config = dict(
    num_key_value_heads=4,
    head_dim=64,
    intermediate_size=768,
    hidden_act='gelu',
    tie_word_embeddings=True,
    beta2=0.95,
    max_grad_norm=1.0,
    final_lr_fraction=0.0,
    doc_mask=True,
    z_loss=1e-05,
    max_steps=8490,
)
MLP neurons of a small language model. Each row is named by its layer, matrix (up: input weights) and neuron, and shows model dimensions 0-255. Each number is 128 + 24 x the weight over its row's rms, rounded and kept within 0 to 255. Numbers have three digits each.
After each neuron's rows, "fires in" lists the words (lower case) most often at its 100 highest values on Wikipedia text that the model never trained on; "fires on" lists the tokens most often at its 100 highest values on Wikipedia text that the model never trained on.

L2.up104:139091115114127131135140149152164163109114123154146142141110097115155129134121147068127097100115121105106151156146141116177157123105117135111069111128137111123072108140115107120128129115182117144136061125132050161100124105150138117158151159084156130100144101120105127152133093142156126135107078154103088139175104125145110117169122144153106080075138163149105126128134122148181178099186122122110112121132132115139100101134127154146140151117118154097143113106145137175107113101128152120128107114175162113139118118130163095114166125128146111137100147114076131113115140130132137146118115158143132139168139152133128149154141144149148156100165150137104155142100134146138163104141159109132133141106115136158110090124148181143081154105119147083162110136105149130139139132151155
fires in: "early", "late", "than", "very", "even", "well"
fires on: " early", " late", " than", " even", " very", " well"

L2.up491:099130167094145166136104143163084144129109140121108130095144160059171121169151168148091132107148108121125129203112076127123151128152148115132130123135168121071107154114122135133162109152118130112119091118148134152122148104146143130169150130110125115147146144130134154118103129120109147177131178113142140134122147100169108168150138140158102152155135096155150125112145135151158123109121107124147139109104138112130063122147088108140143063110140127147119140123091116125098112125125185141125129112103133116157117176136115139112141102140152104093153123115095156106127152148159142172110156122139155149122086095138125108115110118109127061136123090143138111148157131114099114147128098123115088139072128111136101081131116088084100166116143109152136158139108162121112120110093135
fires in: "one", "reserve", "few", "three"
fires on: " one", " res", " diss", " Res", " few", " three"

L3.up315:126175082125127112166122125124106172159143113125111142136138107130132092158163123133131139190163142126165107118121101151100129144140164131165167085139116125085081117161138107129131136112098145104157152138116143148085121115124107125151149133162136157123139106148135113068153119134125154099084134143140161142133150119104127113120103149115126137130151129132112094099187140103124114115117088167104107085126120126161115142147077099155204138117134156190146144148148083177126136129130124124132145113151143148156139072136140141128160146092127148133125168123126151087140104089133142142129077142112130134146126090115137100138152178127163079105143099141107091122098125145115131094130155162127104105143102144137114146131145098119112157130105097138112134102091110079132076147116133
fires in: "he", "she"
fires on: " he", " He", " G"

L2.up220:127110115096128195161141132168128123127102138134129148130147192137170127116171149100148112121129179103141080157067130139137129110104117101140123118124098153168148079141148082126151133140107139141158102090183138117122125122147128112148143098111122113126159118110098086076128092137177117140128112142087089143087154121158105112133144141162097120091105153130134105137118157093109092128146099141134134145105152116140159105145076162138085125123139119126120108131117120145145135152165185057135105139134131107124120160150118088123102142128124140139142157116116099113199144156144123157123090144123159142145101101096105161133128132143117133142094130152148132125110129094106138134146149101134091112156132150099175094116123090109151145137145101139122122155109135104154118117161156
fires in: "on", "in", "reaching", "opened", "to", "until"
fires on: " on", " in", "aching", " opened", " to", " until"

L2.up403:113093129125169107186104113165130104108093123140092145123087142119127139140113126139153137142123190107081102087135150119131117154143102174135141140146096182174133147145123131156125157142108172130143100122134106116104107143128149063151092135146117144132115113088147149128161113139093123100118161098128114174151159156125115155118116105151095119131172103123098122106131108131123148144115140109125157133170136116136121082150129079130194093140138131151131135096185181137093135102133125135099101095169088142135137113155106134130101094098131184147127130099076140108143137126122114102197152084119152121152122092107111111112116106114104103136136159109123145140140132089139094141115114122124147141138146108137121119153099108105125122101133104130144136158144159102167150141088116
fires in: "two", "three", "four", "hatun"
fires on: "un", " two", " three", " four", "at"

L5.up636:113121120104168149185067118111116155164132155177144114112112117141109116158167116124125101129102121137134078121091121167093128120158147130122101110116118107152125131124129117116120150149122150122120114169109102081173100105153149091129124147111144131086079132122118083139122150145112116160154178141140101154088160113123083126137075133104110118129138182134134160124120169108113108156125123163110126133128152135114144134134143140115123156140124166096132155115115118094139124117191133138117128069095106123152141138195142134114102129113152104108086139147071144123108135099159117143151146090129119140163101150086135134142133114146125142110105178146149141162118131101091117184109117190109146100114135135103156110112098115141148101136139074111160159117143105118148130123115106
fires in: "an", "under", "with"
fires on: " an", " under", " with", " Sir"

L2.up80:137095126128158155122102123125101159157135139140140116133125094112177112147164138118149114144166120150139119108167097137106125132113150077148159131131109126129158072161069115123135150124120152171121105105149147114131128139147111089122137132124129132132111132112149131112138120128116115148104169150148153102182119133160132110081122185112142162114111138094171114126135131179114132154124145084109118091093132120175150018126114109136145135143099123112110099091121113142093162141147106117125119124164145128131100099120091119162114131113159129164120142141101146135113122107099138105113071164168109120173137154138106131113106139118103142114118094101133143158084121102144132136126099161138109135139135160119168124099126125105134144059136068142082122111115147096145096115108110
fires in: "who", "where", "which", "did", "de"
fires on: " who", " where", " which", " did", " de"

L2.up656:114117115128131163134133165153100189106111136107139118126099094105113096142132105155062133143118158134120115148104158121175143115122166128135124129089145050119104153149083121148129111086174107115116128086119117125110103081146097136125125163101152136132139181142135150104128144149162148162104129088137143146176131126131146126123105170101125095157091161128110121109134135124119105121198112174091091150107132103154157133138116119123139096126084140167148176089137136133089116116141133155157168120145132141155137130120136145123100113087167153109117150143087165104124137166139131153133105128142105135204154128143148113135120111132080148109121144134128125105113158144117142110104149118146107142112090160100143132137121114110126124139108084107120120122115109122155174086147108
fires in: "and", "france", "6", "2023", "help", "2024"
fires on: " and", " help", " France,", "–6,", " 2023,", " 2024,"

L3.up451:111117152155142104130109167135140114139120119125109150093094130147146108137083114125148112174127160114117137148098136131092149138100142138111171154107104173141156106119118118141220151135149158198092141121115161112090135156122090129110119154164087105127135102170139118096131127131109150128089094180131171127138147112162148125123120101114073106131143121121146139112122139117114121139167127146138120144144126132132122132127097129096196129142112091101144121143145097083071148144135143127099138109153154156162128128129133107127150109108111113170099104185150115114131136123089103135157130147166108089124136123158160131115128137116168133088120144129163114125103097123159146131168125131123106149123119156136132172102132108139121145099141137171200175098089124157109129150140114
fires in: "the", "he", "and", "narragansett", "chinese"
fires on: " the", " he", " and", "ala", " He"

L8.up624:131080103104134155150108142119146146166084098147143150116120087148141110154164133127108119172100133158113114157090118119095149114135141144138117127174123083153091142103103135132112116096092138119137148153118075125171133072095128106140129090133116130079126172102138072114116128118133123152127140135132091125123187110124112147103111159085117119139119170146112159127112143127154132143156122204162109153099148168138099114114160149096151157128138118094107171110132126154124140136156145124096157099169121116118128136121116146119129108114139161162104128154104144120101120126204130066124142109155150144158132133120171161112142144123111092119091158148125107133125139144137113127154129147157118097100141158092139140144076177139120098097116137112130139136114141124132185146118101
fires in: "an"
fires on: " an", " N", " n", " An"

L6.up516:126127065128132113148142121133149154149120121189140105131143147191148082158128116110117139111087149113136087181141152103126134132173116122133084124110145134116137111154132150158107145110101112152135170135118149149090136132092085119143141092143167116099132124132106112061137149127160107161152126121122169142141160123153124124099110134097110143162112130116123136108110111133130118144120153167158111126132174156144080157118097101129166113141133121119140144150135106120124145121095138118163130122129105106117167124129138136117106141080134162144125110138106075121130121145097078131097120096125124127161162107134125132149139140127092161119135138186180184098168103069095144110094136129118113146089154167139129116085126095129106122113081091139096105096114145143156156121136085
fires in: "and", "ft"
fires on: " and", " ft", " le"

L8.up463:163090133171152117125125159159111133152145129110136160115122126118139155114169115106144095160143111100127150135134146133116121133107104106125102186123105172127144151176110099099161140089145138147139126118121120146108122123133131112150166141116137135120099111133139151150151147086107159114116122167119152149123127091158171123135101153088107141140098160155149118116143101129139143141122094137141112158126139144138158132100107119091168148132074154106113155153111097140069121128119151108158168093132133149149172127117101089117130119107123132187114178131128068101115166097133136099131141127118102143155169126135160120109110157143153142128157134126117121193140100137158104129120107151128121179128072105151176145119124106155044120098148145103138161120107114118134138135094070
fires in: "the", "and", "s", "her"
fires on: " the", " and", "'s", " her"

L3.up504:103097098163172127135101139120125131131124135138108110101154090130111126157120090120144118134128131119134111158120128132099194145149097141147122175112109165118141102129160094091161114109112192094169088123116089155087129158101151121091105152093106112120118135187146104105169129101108165142166150144157135127155134093132111150113138164107135129137090185102116137105123146126139107109132114118157122132122132123127073105119131154114139122091138147136133162173124128136104163136143127128163099124180152166125115174146138086125162132121112160197115131095103102093099143150156134098111130124127149149134138117141176145133136087100145110115141146123114108161121094123163136145119104147129131138146123179106118130069135120116105108118149121127147127112093186087136097118125164
fires in: "and", "he", "his", "the", "caesar"
fires on: " and", " he", " c", " His", " his", " the"

L3.up265:090174076126123137107131136144135165094128107129129133135142155072125113111160146131125131138145158133106159145145135130094144099159161089146138172116161160106120112150107113133127150127127111175130120157099116117135136095114146108132111134094148123114106117084086162079121119151122136141157153160118146163132122102171113093119103131157106151154086130132085120108131183148157168084142135108131081151102147119142124128121119124181141098130096106157093148133133138136080126096113137135126093150128118117133154103136131139153160121119144178134101168120126150100133142115155147110129145136169158139129120145122172143182122147095061116150113141139124158145095133133116123073098157142123126184152136118157147115075096158141132128116159107099149131108077160097155114089120149
fires in: "they", "to", "not", "t", "many"
fires on: " they", " to", " not", " many", "n't", " we"

L8.up513:108110122127141140094148101103130142117120107127145169115169106114124111143144108162154076127098122110148124168121168121109134123089080139108100118131171088143140125164164088140172120152095160103114156110121141122117109126150151123114144193104079107112099143131142106108155085084140133150124182124088117145191118128168120126148122154142094110134106089153079145117147149127170150123137098146117137143117190082129127079141135144106134141150135119153136089113151140115097139117144121108128169103130157105153135087145125137117180110069145115097143156167115176125127163159129159092141157138152122085136144127137152134131106107124143132102154132159167118140157154138125134127084092117138117126095122111124116129094135130124110136175138111150124168135158112147152150122114152
fires in: "it", "et"
fires on: " It", "t", " et", " it"

L2.up176:096108103120103102092154162119122130131162123116132129153141130104147121145114114111123124156172158132139138131120111145106154110160155075128124111065109160165114149149129113102095125112093128130102162154083101153131120116120127118157156111130131168140158147102058137097163122115135145161095181128100178108128170127123114152132119097124109120135187145154137126122137135124133113167111116130142069153157148159150155126135130098147143103166065113097139140111113103144148111113169142112120113094154179135163154118130136141186160122102143125126117136149149112102111129130130102131138118134107118089136133089113081116122122127111106103138093142167102139138119130154155144145149088158154130084120103163100143101141118165194118151118140109087089146155107147122166125120085130
fires in: "as", "a", "like", "sq", "unlike"
fires on: " as", " A.", " like", " sq", "like"

L2.up245:145138160133112159098112144159132116115129102123089131140141158120152144113153145118129183143089131086143119166138118142148125135107122116120160131093081095106141145177103140102147136160164131171126087120149154139094137135116114126145147114140100137124122128087115124130115120142114135123095145151122121099165133116136104133157148129163151138113149148153142126083153142128121127120129116148111139148123151106149110110125125113094195135096118134206087116116146133135168118122131122111169099142096118140156157091113144103136092162128120150149129143151093132124137103141161138169157093133137133144145184146155155133098112134152135103119114128121053125102067104129147144093115125143099096129083105102056105166115083125146121154145097108090119126120162178146114164173119168
fires in: "there", "team", "productions", "it", "patient"
fires on: " there", " team", " There", " Car", " Production", " it"

L2.up108:129119123141154087166098134141125112110123105167140097154112151139118097159137119157154095126118122105134160126143093108139174090130142104172131129146074112098091098155128118074155159140135160102161109152115102146119160123133122094142151136130108111124150116118139099127119109120142205156136146137136138124132162129147130170137176111121102089145148125152160080123144133127140136175137099097147100124142134103160114125144122104134161092111117141156111105151116152129134128102170159113196135119128129128153156131163135125135152115111145147139109167171153143116149112114166132141092085141152191127149156086127148116117088166148134115139129142096117117132102131126107141107102091122176140116101172108087084115086155126069140136129107087097118109115137171098156123138129133
fires in: "also", "who", "officially", "often"
fires on: " also", " who", " officially", " often", "ally"

L3.up77:114094172122149160115122122146134138103162139165104108130143095129150130092179166111137115119113132119089099123117137135154131157138185165163146172091110106137125118137153118152165149140119102151131106104130110166153148101107113102145139166076127154127104122125119143172156117115138141107130150118136117141166114108149158110184153115178123127125140145130097117126165150136183081106134119170107113135106158114118110107147084107128146126092079170137129132128125151135126101102145150127067096139147146097149125140160167116101155095119135134138141142140103189097110123173146151149129142153173141112173144139126094101101145127120100137102129138139138177123123108112148138127099144109151161141086144129153122062102118156166118150130141080127105105157113147114130115093146157
fires in: "early", "most", "other", "much", "various", "well"
fires on: " early", " other", " most", " much", " various", " well"

L3.up327:128146124106169167103085162111159132150115146098154149130142102119144104094121140107145109189124167089129093144116143131139131097169164100141151087141097102124090073162113108110149136158143175103133176091115107121111087091094096086104147126136129140118125082112134110130138154101115144157102132146130119146120109126167097115130148118142137119116129113129114105137157193100140093160146093124129108125126155102180115117162132140179151133131150133132111127121130138099095151120147153129157116128182155114117181117134130125111120138098143160105102168118133094107149147136112140125176115112161147129156109109137139154112131172150154107149124087136129152109116128123118147133103100165133080151127120163102119113086124111174133123121110072103094112102134167093134162143120154
fires in: "it", "which", "this", "they", "he"
fires on: " It", " which", " This", " They", " He"

L4.up57:140110123111146159128127125130138141100079103154165117115135092109167120116151109111074114125127124127139127158116147100118132177124172137138155154079106100138097120138154088100125097121148107121127104113181087172134112139145115150113134091120123169090115129138122092121124113136152068109123130098126117143143150114101119155136144103123114144144127140138125130121151152102147123156113130174111112159115100118161130130131085125168150094137130120148106120147122105167142124167167167074168116101119103134118132163141093103127130137139148163134119141130084120115174123135173072123152156118182134117169144105092151178120153121122102145171168076162125160101102152101106113172132154153126141156119097110124142115121158128149137155124054140150144122145097158127147109091131125
fires in: "in", "and", "physics", "at", "career"
fires on: " in", " and", "ics", " at", " career=="

L4.up576:110136151141141149079096121127162122139120141127137106143089188148155083140162158103105084141143155143047091122123148121118173152162119130155125139087145108111120117159121098166157119144139108172104116123134087112084166151148149117090131146146107112138099082137126119142171139092094166110126148147162164112156165066132122116134141103146129146119110139144147118138171108126185149156128118147137125115122152140158116134117110116152128136120146116117131117121150146132145182111132139106160121125148122095122158135164119105078162111122118115099117155115112158117116107128124091090176100171142124115150155112146163139148153177134171127159127115119125114139114095097123143107079144154122088148118093131171092116122170139132122117142103124096110133159140172124134150119123146
fires in: "3", "1", "4", "2", "5", "first"
fires on: " 3", " 1", " c", " 4", " 2"

L5.up635:107133164161143132102094103136142146121146141121151105128155138105160113117121143159103123108146137130074105151146079127159142135078129104175127120083123112131106132130119135103161166112147113139147128145105141166130119136148146053120130114117107119099099083072105111112144143141129120166140167170130120089166143128127150121112113118108090135165128129114133160130158151172084156130125113104143099107104139162153103131111108127138098105130138096127166145113099154078125151116103126119138106104154127135138142118127110158174168174128118115126167156133147160085173147116150162133139083188167152102133134141140162145118088142109129119157137139177120151117116123100135081090158158118118134092127120141159172147100102139102136088161105130095115120116093154097142130129145161
fires in: "to", "not", "would", "ljubljana", "can", "may"
fires on: " to", " not", " would", "t"

L4.up19:128162134132140140111118118116174119077144104182136135139098166143154127112130150134113120104139126142144142118121104131126122065126077095155119127118108115124134152177134118135125196141143163096153155109123151140077113104141166156136113100114145125142144154167132092077148165118116102125134096164101136091103142091159133151119138100137115088147133121148101125130123147095154160133108093146140150144093112116175106111126081140126103097071107165121078127151158092105172079128150137111151132113124114125140144163106108122123135127069145115135160132127113108115125084128171084140155137164109186100134127139146079098093127140139126149123090121141129119066152139135135125128149103149147124164119079134142118118161119124146113161108107115127098092120133102128105119137109142
fires in: "as", "1", "series", "azerbaijani", "producer", "creative"
fires on: " as", " 1", " series", " Az", " producer", " cre"

L5.up559:167112112121145147122103151135109124131139122095115101079164125137133112151104115132098110140134125128111118109118133122112135093105114167150119137169157117088117106180110102137120153120113171142182101125127140162138138099097127119088159144155144121124148134147169131123131129100143128167121146166158121157139132093183121151113111125104111133135125136138095079132145138112128090106148156155116106121121148116199142137163088175162185081094116131152130090144115129175107187077167147115114109149154150121133143154106127149145137168121127147150160168155167177094125120136152123106116110122119160155167109097086148111124106159109153139148140155146106159150102140125125132094140123140126143086118121188130132125135116132102104169116133127088123104136090139085106132171127151
fires in: "they", "this", "that", "may", "he", "which"
fires on: " they", " f", " this", " that", " may", " he"

L2.up310:121120112111130111073120110140109145121140127112126156167116143104123129093135081110119082116124168117110135107148118139159102113161177105159115130117152112197132135139125109162179142134111160127097094158138119156107119128142158112106108088151132106106153087091107054128116117127106100149149144144081166111163143127150128122125100131125121129124119138125125099115170113180142090134132125111121109155107144143135158114096133145166098118163127120105116072118094160082126112120127148148155132098108102093127158127185147145144177126120113097122129191104106128100112083132098109158103115111141127078111155149149133125143158126094131150110118144149160164118111116126112094145125125139117157135123108133066125120147115172144104162121113135082094101106108131144155087126151101
fires in: "between", "after", "by", "as", "from"
fires on: " between", " After", " By", " As", "After"

L3.up173:115157123145158135109094119155135137136132129174132111124085097149146100110160123115155135138084106126135119073182090129174082123108173114102143119138113140151120158123137100144141135099101149141125079135134084094105104114135101108138119150118141155140146105128115120124058125136149135148141112110113168138122107155158087131137110071124128131130075151159167121121145110161122068125170106150145104186131113133141105116144121094113119149160111154104152157136153116126123159121181177144095139131134121088159137138165176116148131123099098122145148184173083116123124153150145116141115092065094139111136122107100135129136128138104076160114099136125130181101092152106127115104131145104145121138124113118117126142146139148099126150129137114127106116117130165158129141122171108
fires in: "after", "during", "before", "by", "against", "until"
fires on: " after", " during", " before", " After", "After"

L2.up688:100162148161143104110109114167185150137162121129134149150140145109171102145130149090120127138127126055121146143136148117104139145121136113150144108094107112097130132137111183149159132140063136098145116102114136143112139115141115136143151091091120150103154121135124070095153106108101112198106120116097140087115141140139111145148145098124158105151155149133125106127134169123134151136101176166132140119088120141176162128145137162165154089138126114098132132137141105176144122160075154100161106133097129146117164112133099111115153127124138090100152163124129125116133118194150134153094093130125133092133150117101133066116161129128124136167148104157097131098133133129141142139112096178078145154149099096104114101150119122152104118114120137107097118135100134129158120132096140
fires in: "as"
fires on: " as", " en", " e"

L4.up716:144116112143144175141124156113106154130136115096133097103166114115103147105117116147139110133118138155137126109083168109122127088120106136158130127137149057108122114160083129095185164125144176134136130128162150110103122128105135120132145133134093125137169142103147110119159143120119143168116142109145134129102118104134131126120132130118144116097126143143185102121155158119170158128178107123167151138095130116140148096166133148133133109151110149133111125102142094115065117107159111097116088141152153100094124103106121105138117095086156144192066219133135136109116129145151154125129146110153112130136127141097130090119113141116146138139145129160089127091101131108113122106137160143188130136172107170124143091131176122133141145154155118134184132113089147135119148122083129
fires in: "which", "where"
fires on: " which", " where"

L2.up353:138127149141135134158117107123127104132125132139138138140131143114111142121096170099139124101054106135116116128124153102113151142142170126124113150095103097106127142121141117136123123143086122110160090077124125160139149152133103157122131182150165147138132130135130111086118144179191167159096124117134119169130134101160105119171075118149128172121131160149076126141131122139115109156144101144086151131073121175120103122174127104173116140107118114097124132117145167137123141077131159127144117132135144144130108115135168082181148131112112180148131134157122085093150182118158158164094093136112146145151144104108112155155111161136078124128127114142123139121109175115104125153117164137156116152139094165085101129130168096110104112134117108126126128134089094133155098112111131
fires in: "in", "to", "for"
fires on: " in", " to", " for"

L2.up408:162124103103118145169114131133117130123147087105148149126122141172138129150133174122092147173109150134088147126119151127127146102112153123118141132155140098143130108149150134129141124141117117120133108142108142138149126162132131120172129116126131142078164137153109200144133124116105161164060137130171113142122127147122106119173126128133162146130122147103067104096133147103085137100175123104108097151126157153165110106186103174145104083124131090160139085125104138123127144102116156143118142108127199117136147087155112132100139147108116138122159147164114106138104122138077177077165124122112129114115114131132156132090124167100155055113103143074120166104116129115142154109128086141146121135123090149100126146135102110133127135161106136146133098119103138087137145137145121
fires in: "it", "them", "he", "theme"
fires on: " it", " them", " he", " He", " fe"

L2.up541:173125166128138134118062112135128113114124103143141140139124135096172058130138162158136137159124087121132151125128174099155101099126130131148145163135165129153128113172154105156138153128132127114144137123149129108121139128125115114156147151100129123145103096104136141158116106116105128155117093158098138149103138125174131164168162137134135122164181128156129101131151143113144112113170136123166137117111119113109072123131109086159149089166124157144098090159130087167078150149125188126145137138116115119134164141160126155107126123110118121108111168139170140111155089151127105194125146073148162131159129086104147147117154153069151122166096125105137148125135132099128134101116087146110110146165111118119093081108084129136121132141129129130148097121147174128118130098123131
fires in: "one", "a", "reserve"
fires on: " one", " a", " e", " Ex", " Res"

L4.up202:143155126139148114108134136132170175131113107172127121158112127135138108147126152135167119147147189127123120090115153143103124124182135124152152101114168123156161131116129159163112097128121131140173104132111072157108148108126142096144119110063142112126109100113116076117136119095114101164142126136083142133144135095133156115139130080139094147104164157144103128140114135142185132158090100129078142123103108135160120107125103155151135162153143123152141132119122134093118167075143112101078135089135155109132126104157128135132123115119137072099121149131115169118067121113133144093120120125150136126151164104117146147159153161138104157136095114143135132081171137115111086138093138099105111141105130102109131137157120121207100112136127146103138172180125156128132127124120150
fires in: "1", "between", "2", "as", "3"
fires on: " 1", " between", " 2", " as", " 3"

L4.up489:118098103151130161111123113116132175142147146124143087154113150157148087121136154161123115166113143150140145167166141113110150135134138114163103134096138100123131143126076166097093138113098125145160159107138089148111150137195143138138144113125072126097121092098100099070113118096105134171105156115099135145107178122152091154116157121125161117142128133138113108115137156118137137132135123129151130118136145051154094111147145096169149116107097100084150103161141137118143150139170180135144128082182089135101125156106108130126128164103137108117153120120110112116144113112134096152127152136098125065141123133114117133114109163145120094158153099145130167154143115109101123116097102116122128121105138121131117131161153119099141144111090114131100177123130110121158186151152099
fires in: "as", "made", "awarded", "composed"
fires on: " as", " made", " awarded", " composed"

L2.up603:095092107119114114222136162124114167145098120175123109139110127118161136157159146120170097126057137117079087108107164099132099169124108143112143125122115146156143128114088103173169130100104127172120112127149119112120130138168170119113156157134113155158118097134162126118153153109145136094119146126116143108109108108144146128134108143141126120104137140106139131100125133144150101080133110111148138097091133111116146131147134123115114116081123100119131156111148115128127134049131091084144157135155103127160135147146122108094095130125126154141153078121075128108131163136129113150129134115104153121158109124127170124133142108103115137122119174135162148133130115136079089129074136123125129112164144142146168095115146117109135152154136144181148051096127128143116117117117123
fires in: "first", "ft", "second", "took", "went", "trucks"
fires on: " first", " ft", " second", " took", " went"

L8.up687:159161140123113127118088149134154125142132134126173120139143146144152163148159100112131114166101147102099123103164155080116156109096124143157133129135123137158150155136125148153167130093134128135114116141101114084146095117135152128120162142117101140121079161101100078135154110119100117151131167148116122189100146096139167114116102127163136118115144121141128146128077151115149116137135133129125138118087120121141147132139108111104140140145126111085107121075164144130135132112143113142118129120136125082139142122191148132115136073101160139170120129171147092148111123091171126098114147128142126129134157134058082160119136111090072173133137094138161155188149159074159112118133132134100112080155135152118161109166107159148134119158131121097131155141142142128116168157120095
fires in: "an"
fires on: " an"

L2.up338:142149114111118124101096160137131099128101098179117132094088109122135142137139140128139119120105088139120108163088111170120097162124129110106110156134130093155127126146114124109117131184111149124130092143168129145105121110142125134153116170100119160131141113132114121127130094100137153119122148134133122150137149105100121165117143141168120118091144152150101104112143145148140121118142083159155171142120146118135112117117144122170096145139096126147117105102138127130149130080190128078098147109144190121125167130133120118141119096079158128137104133138078184097164117139209130109122156107071155117143180084092140128117101144161164102092145160122159088115120123115146171134098113102137125147104119163142103114158137146073092145122137148119128108127157137146169122101102150
fires in: "early", "well", "more", "known", "late", "too"
fires on: " early", " well", " more", " known", " late", " too"

L2.up410:120164134164100109146129144181141139128101121173132092120131141134162107137157156129153139106089152112130135128087135153114141080119166102116103119105139136157137110099173067153139161135092131151178115151120117131111179119143106153114135127130145133101134138089134104119103130148114123129124118137132120168103155105125104158142102152165095139104086105113127079129149127129120119095153196157133088136117147137152118123131077118119096084135116115140131172142123136168135088130107145136146148120096110142123164099118115127163105100132128131121125136150121120072197141139153079157160106144114155117139127135133078120143136151114105135149087146107167162106104098107102139181098130136158088126125112145096140143137113096127116133118110106139115137131113088116191077132123084
fires in: "to", "on", "off", "for", "at"
fires on: " to", " on", " off", " for", " at", " Y"

L3.up194:147101118124154111108120133121130119131131120087118118108169169087174127162090140157137131126148102123133133141118134138078155159116153122144108155081154110154091162134113129134142146130102142103165151114106133138086143111109120104107123171120146156137139132082106114095096107091105147198090127112120163149163115101140098164135076101152146092110133135176111138135128135096144158171094114126133120189147136117158132120158109142154140147126110158127149090126132124155134110107148105136142137112146140091152168094161107162130137106082166154085105117100138137115145142172143143090137149160098100134137113063163127109125129155152138110130110146100108092137151139131123121076132128127150071096138151111136082126144133156108115164152135123094113140120140161148156128158086109
fires in: "as", "et", "it", "also", "now", "or"
fires on: " as", " et", " it", " also", " or", " (now"

L6.up349:158133135124136109100091135143125146167112136116138113122140089100146114110160123124073130159150142127139114102077069128136083076091123131127155157137131074118144106140146106153150135132124145116086139111121093120120101112065102092124158125125175178124133115124171143134139156117108113149175168168124128118121150114141108107132106186128133121100119167178129128117159122145117122131179128158124117153138106160122097127131167207122155107148111167108114124179117141142105134157147135085142088109120134139142137104161096119110147105111114150142119142141148078108126108135112090100141083132109117150136173136148146174127143119076138113138153145129107139140085111128134134114118126149163061130146124128113134088112122145108089145119114124107149098126161107134125159148134151
fires in: "that", "which", "who", "this", "these"
fires on: " that", " which", " who", " this", " these", "al"

L3.up566:115079154131171121124098131139136154150111141158161127130118127125137106142153133162136103156113132142089113134119198137104109109132155116152107183155143123144146101134145126108165141122089146165150167124090141083151081111139134148149115124144160113098138118121155124151147097136089151149126148084126132142154104107141139124155141158157137111145149148119151094109129138089141123129158129133128130138097140113152129122089148113133174145151148175152140140107084160141119147122185110154093132102161124113116135132117145151124119079112181155123149118105117163104151161127117123137146143077135122135148162127102106129150126075121136138126151080151100146184166145149123073149075151175103156117088125113148119121115102164126131110093146117096144114150153142162125177078126099
fires in: "an", "under", "a"
fires on: " an", " under", " a", "ig"